config = dict(
    hidden_size=320,
    parallel_block=False,
    init_std_qkv=0.0266,
    learning_rate=0.0131,
    lr_mult_o=1.5,
    decay_fraction=0.628,
    doc_mask=False,
)
MLP neurons of a small language model. Each row is named by its layer, matrix (up: input weights; down: output weights) and neuron, and shows model dimensions 0-191. Each number is 500 + 25 x the weight over its row's rms, rounded and kept within 0 to 999. Numbers have three digits each.
After each neuron's rows, "fires on" lists the tokens most often at its 100 highest values on Wikipedia text that the model never trained on; "raises" lists the tokens whose logits its output raises most directly, leaving later layers aside.

L8.up23:501489467520500490521519475485512537476494504523497492488442487484506439489522480493481478468525502522510496485495478521501506532479496504494500481491520463533494449528457469492493459494479518541569531506498490548510520534480551517485501511522486459535514515512514524477490556488456528455511514501489441489514517498576542475519469465488532487444538508467500454471501496509463526534476511491504481514497464497482486502525516570476500518494521498494481467487543510484489476490515519482489504453499485499505458480504509497485503519498490506519494520468503501540514536515526502487
L8.down23:535505511538468482471496480501528500491451465524541523509469526479481436464504479486502494509501558520456517502526485461543538512463515490490471548459488471497540477543524449492467467535521499500541530510480527520506445514486493524519473513554483467527459489535510555532495541512529506459478490515476484485531514457496520450491509438468482546527520521523494507491478524514498459530530473494470490497485502526520546505491522522497535519483551510451476540521516506525512502523547487480517507488493498505521472504537512489518517500487493514483507492502519501513514465504567467453
fires on: " Reg", " reg", " expl", "om", "mun", " Rom"
raises: "ains", "eration", "ain", "istered", "iment"

L7.up965:536494533496501521472488503523474496490496496509498510513532479496490486499479538470490478499464542555507484527471515520490503495494503480504494480511493448480512437501497526529500467510456506481516488451533575496503526527518521514538476504491477514508503496514512527506552513503513457499522504523495496514521477489465559526489489504512545465440553499486486501524538470498492538501547517563503526488482488467490488482543469487479498511571487533432476508498475486511478499483519505450508453463494526504514502513499465499489478532458457512544473514515482480512494463510503526515
L7.down965:508520518509527458505484519486503527491517502499494498550523483478509544442506515529514469531502451482478526535478504568500469472543520459503479482541473540478468494512501470484474507514451491511493481471504476549497497523514525503491463512497493540492445500528491529489509484561466459493518503528503504508482489503526488477525494497499529465510490487538514546498456492499473477500506448510536480456528495478512525503481560537500491492474519498511498484524468443504481497536507482488468485510506510509482448526485504520511526456488497517515491470463499506495521474538572486471
fires on: "c", "r", "b", "ul", " in", "ș"
raises: "ional", "ions", "ion", "ión", "hu"

L9.up679:530487514498504530530476585505520494514515520521469482466498510541475489475477528495499516474511521524493508475443534548528473534525489501475467502507499506516520479491546489482502467532481468488467433484500503539476525481473491493511518512522464515487528538520487499510494519531510472515522494549483514528490466513483504450512490490469435513471506504517493496507510503495509506514529514515487475487483520503506500547498511492517506486532443483516496498485508436486472501472461517489530473511553504458514511557540507536525530495501506511487560519501529479452480510511471514509
L9.down679:466510495506503477503508517509537466496498491466499521491467516575516449504465469492497473522523499502524579518468558532492500518468486458483511503489514477506525500492470473486511536486544515514487519493486526474513479495516488444479485493501493452468531498504511449484508499495481474495508502515478456487512512494491532489485465471472500482455490523477478487476487510529494530496535502537500485514478498550553483525525495516542512498467492474516456524518501497518509445505522469494501524440546504505473489496548480533516506540532500504484518498497504492520506495526541509501
fires on: " |", ".", " age", " of", ":"
raises: " eight", " ten", " five", " four", " six"

L8.up604:475447516552490474495482460512497526465472526489461495552469489479511472500472547495512441455523474487515480493519481548489511499466514509514511522538500477545503467517510517532495515544511512516481473467507505472515497452450554464524526505488503512468544527498529512522483490484530502538528475494507524467508524502483527459501537485484488530493424501478421520466459489500476533482517479493548520539511508479523488506519521485547487507502503484484496444464476497481513541513484517511506491511526552487531466506515467524489521474489506546492469505470532499503480515487501488502
L8.down604:507505484554485477516524475490492484519528500510512535523476547496523492462481500493488466506541483495470465510493509523515510500488483524459542473493502478551516454493494485514505505543525481556533536488480470512502499428504531494463511525494440474489535525516495506514504491507439491489529504471469476548511473505531491530511550520516485521500515491413492498511512469511484457501502502511462515516516554526483458509513548469483490535529523501503456534504480516511518469511521550494505501513496507519530500481474479474515480503542517529510471506457490498503438475492524503520
fires on: " of", " among"
raises: " others", " whom", " other", " which", " these"

L5.up246:520470491504552501486531498468519486543531522482494470485496514493518566539504496509494478497462500500526468535518463476479548514482499519494488509504493485508450517486488506457489490519486473474475478477535533521493488491503522458520469492462540487507534511490495492506503487496552496510492512467486529521493464523505497519526469517452530495554550460499524509466533499509536476515495464507462486510491505480455580463510497543507469497476522522529487519498495464540502472481486503494518514539580495524492504481497480487487451507536503519480523502523525490463508526524504478515
L5.down246:512497514496551504512469480480493537533549485502463478470467525479518496517480494494453512502481515481564521508514517454476494540520478498538557533529495510503533514474490475491552531511491505456535528506487497483509512500518529490472504510513510474512510478499489522472481504507517445460494488465514505498507466495507463487503505489501527480561560448512469478507520484468504520476486516503547503467521496512519522508451514533460516487511519477526496494508518481417502537492507506502489469483494465504521513518477508469493471501512496474479460508522495478445469496466500521505
fires on: "2", "U", " over", "ue"
raises: "nd", "ll", "ng", "l", "na"

L10.up786:494466493505502561528563517523513488537522491464493474531489494483508502529494483508496496508522500503543450519516512508517482529522514474480512500527532504496507491509464427525467517503525455459507483463501515464500479476472535532454530506537502496486501469511510463491484472491479481482501534490523508529493479476521462503510520475498484514535483517560487504507489503528522506515503486493532511433517482510523528497490510491519447443472511528504499492480496483499490509446510530509515479499542480562463523494531504498481540506527526507554468487491480501513514542445480552552
L10.down786:468489507481494484531496498483480501505458514506504531465492532501548514476516479510495525484498505504491519505512494478467541488471511488485483474503507501515528527486519507491502543497449517548498482544487499527523439495500555546508521515509494525480480526518507502514476477475473507550535554481462486491518482497501496489512478502427462515504476476501505508526505456499471577509489489502440511493490508470521510469511516531484499528504513509499468497494471485502516458537487520498484489520488493533502490524485531484531459482522497501428509508488478506539525502545421525510
fires on: ","
raises: " together", " as", " along", " on", " according"

L7.up287:521521433468517459500461526503518493494483521459469530528574508470454494487518511518499507518482557486509525512491513492492524457477495490495524441518499458512464526518483499501526482502465507457505540531490487507528503429483447503503478478537471547465533518504515496493451512493451545473517506469467503479525485540508471528465487527517516511501487511544516525497452497484461477460480481508484499560538515527494515481484508497493479531505510482549511435487495518488448455517498513534509508486531539515531531473528518507495494497512463459479501484514485520513527482486487509492
L7.down287:472485503520525518516519553496521511501501477506533484510509481490513496497443489516466505516528515488546514481482507496491515494472495477494517506478450491465487482486513532522489510543482489469505488528519523462537511512502559494518483524523479485464489450501514528519534446482491483492506459527474503506494489530502468479500532473376488476524480497547488498449506499536547465470505507460503485483520513500511514490501527525520496489480530511472525519503497489533517481529516441520506539485482474472495530519500507516553527473491489487487469483480507498484489511501473473509
fires on: " of", "ing", " about", " on", "ate", "ve"
raises: " the", " both", " their", " his", " its"

L8.up978:524492493490527488498501441466498481526491474478513471504466501519493480498544486503526469508506541502464524472475497499508531464513490469448465500487490492502503503511490553523534477443515520508526494484516497467543518545530500518478544520532502490494501481468500530510488503509553497525497512496488491484451530492535496519509549495505488524488486478530510518555501485510480489473457531452481508538543523525482521485473505508497497506528520504513540526447536448449499485490483506505486514509489489471492472471539486501480517570491468506526475489520501522423492503507532502508
L8.down978:468544499512500505524497492484483488535418510447495523522488521535471503460485506517470468477473497440513487484482500516511485451517486508501454471492527481513435480500502538549488500527521520495507477446484469508518501506486525526496510518507489506465524457526474581501486526518471474524505502485552531517504504525512526492502528498522536518437498494478529501508511445476497470507492527435501469510473492483517525488499508503486463512503520492502522493513520480496540444467474498523503533528499500484515496489526526505505535510516505539536558510517508481546486506487536524534
fires on: " D", " d", "d", " E"
raises: "ion", "uch", "uk", "ight", "um"

L2.up1173:497496482524504517497491521489473486515496492494511512495538508477502550524507485523524465481481494473510465471503487511527512501507525505483482471479477511498536462476458473442531488501519477453536527517535492441546518474493510491509534443493519497541469528513519520507541485500473512494515532529507494535516518524486533490473482454503485526562529541532503461504478487504487453512518532490489547475455462506525494508489531530478505488486497518490522461510555535451507532517501492474504506559481525540494539492464502471515485508505476518492492551484473502477504473547542492466
L2.down1173:510471494479465526556499498523471481529535506514579518531525498496509512498465471480496515469508529543478503494516506477497497480492526524499480505468557541486513508520470468493504506503533489476493522509535520484439492503498527521557519514516506474492485495468480493509519535471510485477506471490487482501533492489496495550489459525457517499504470509521504487502480520535479505517502512487484525509471459541523540549468527479501461505525508494502453530480499535493493476555494459515522470489498510474491428516509491512506488528498473519496471531485527563450521488550512515507
fires on: "1", "0", "2"
raises: "/", "–", " and", ",", "-"

L8.up200:535482485492558501486496518494465477524479514499494446451522470515500519462524503507490515486492507529518488479486503530511476503479543470493461497511495486496506478508467561473486512471508476568543495541465490500537474497450543505512497519529495526506474504490525481483502499502533492506468518492515505511469513536508471524456495492497477540474546487511473456505498527469505503515510538465471482540492539457501535497507487499525500535477510466507485498489505520526516473526516511499501489507528505496492517476510482487494529521510496523497513491517464455447512535429478553539
L8.down200:506478521499505485534497480495468508522496487460495478518435441500500472514518531514503488480511499490508501476517511470539559499525497463511523470492523447519510467487498497491460503481517483520484478469506533489488510519490518497469490493554473514528483477487474498501485496476455498540471500529498518528481491467488523515508518504484521494460543491478527482521466501485508508496458522519472535519467479479477502471560529488482480475492480506495493518494504472510527472511476521537519478461520488464476471493540484499524566512485529507509510522528491527464518492519485535458
fires on: " in", " In", "In"
raises: " order", "stead", " favor", " response", " April"

L9.up352:561462489485539492500508497513515571474520504476521490464539527476532517511469477508458516511487471489490493484539514535514493557486496481496545463523510530526488506484509461554506504498490492477521478468464470487477517523505550520544473514470477489492503527523495529517498508483514485492535498515517460491499516474526510466563499501472496507508486520541474534470471483532512477526491458560505510520512456496503495520464478509517491475542467492484502509497474506502504486512476505493510542566455479484535497496465483541514453484513465467524529491481475546529508477532517523490
L9.down352:526510461516501493476518489509516507472495478456492466507500453442447511527512528450448511468530487528469488485522460471544496500513505518511487471507503497497501455473506479498442495506481498470519494509486512489491492479519571502496516488478504497541505508522522475481531476511496475524526476517515539452498507451490476529467500506523502508516469521507470482464466502511467497506519547504472444539499488542523487473500489481506549557500501490506525453493479474521495530494528442566490463518511532490480500519457518472472517538542505500537491513475495529539508480506488454493
fires on: " the", " their", " he"
raises: " same", "est", " best", " own", "olog"

L10.up1174:445524525463484493494497483487510519475504540519492499462435585499489476515447525526521484516470554522489500474500505570488506496513476521515489490502487482533483487507487510486501423511541487504498518487463483452513524482492510461509444514507486511518516519479522522513487453504474537523543546473427464536510531486482477485494539543497498534480490512500446525491534496506454482494528500488482513496494536512540470450486479489488472481486533508482494495490486457515500481494473495496526490496496474521512528517486500536468535469510505508527503524477488515522465537474489529484
L10.down1174:524492444489464472547501508452501529539509501477471482475519514517506481472513499491513475556485501468493503498488542492472522500485461512446488501480509499496478511481514510492518482469494487506520518491537522505527510460515511537474516526473495493493522528495523523474504535484456485531513525447470518484523476493528456516484535489465469496526486511447503474489515501518475537484474480486494517502517517499483516560547516516513537503490511504485470529507464532483489525502512507506513470443493536525496477473502508513462519505515534527499526470504469467474495552495462487494
fires on: " of", " in", " from", " at", " to"
raises: " which", " whom", " whose", " where", " purp"

L10.up163:493469530541506507551532492517539492478484540491482499496495506486540517483557491531528486484521516495498511517481508503500470505503550501474513452528498509511496478504522514509514546481491494498496497504471511461509518466510490505434466454503504512517479533512494512497474563483517501493533513486475480452531515498496542476546497503460506493498541483528486498469471504501501509491512494480545536497520508493522480516481489495533561500530543460463488454467508463520512500487539517497500480492517468495522514521507499527525526473498487520523454471530501490540472494463494553469
L10.down163:477516520502540495503447551487476472507494482500515450495515505520494510466517495492514497512529512498439479493515492515502492508515545491483473455463539538472471466511464510495513518536516518474487536533517490505495512503496466508497479527509477503480502504484497521539469486494505506544483510465476498509480492503514511510518500463386436478471515525551491519488466456487498510489505482480508483494537531502469467548497542530528501497514469477465454503492505480520488490525508475482502539549492529505513541470487499486492501513498493493488497520509506512540474516497481527479
fires on: " |", ":", ","
raises: " This", " Although", " During", " After", " According"

L9.up807:517504458504523497505491472522508500504438518511507508525470544480490507480502540535483448508468535512492541516497484480508512466491528504517480456519542475487477495474507524499549515520521479462574498501522497503559530481509477519510476500520503510505517510526496494478512506528474489489509543523517493513451544519498508478451533502482489551470506476523483498534514501503526471501510513487513521480504523527492513500476496475511511484508537535509446459451504488506507517503490525534486511475526536446521495474502463488497501474479468486511504483512508497503514474478491513484
L9.down807:485499485503497521485512529476532534508525447508497481551535479539493463520510525521495500485478485498525439475484499504476496474483523531539496503485516526539489468563461483526507458508488513498481486515477510505544497507501515462488525519482456504502495499503491462497476466496510474495488490509460488498540488472506517461478461510390510482528530493468454482493481517507523486520486493519507494516475482468490467503453553530475458457457516517450528527515532507506481503528508480503497452513472527470495530516515523545508502483502509515500482481523516511487522506504468477553
fires on: " of", " both", "ing", "\"", " either", " out"
raises: " a", " their", " an", " the", " it"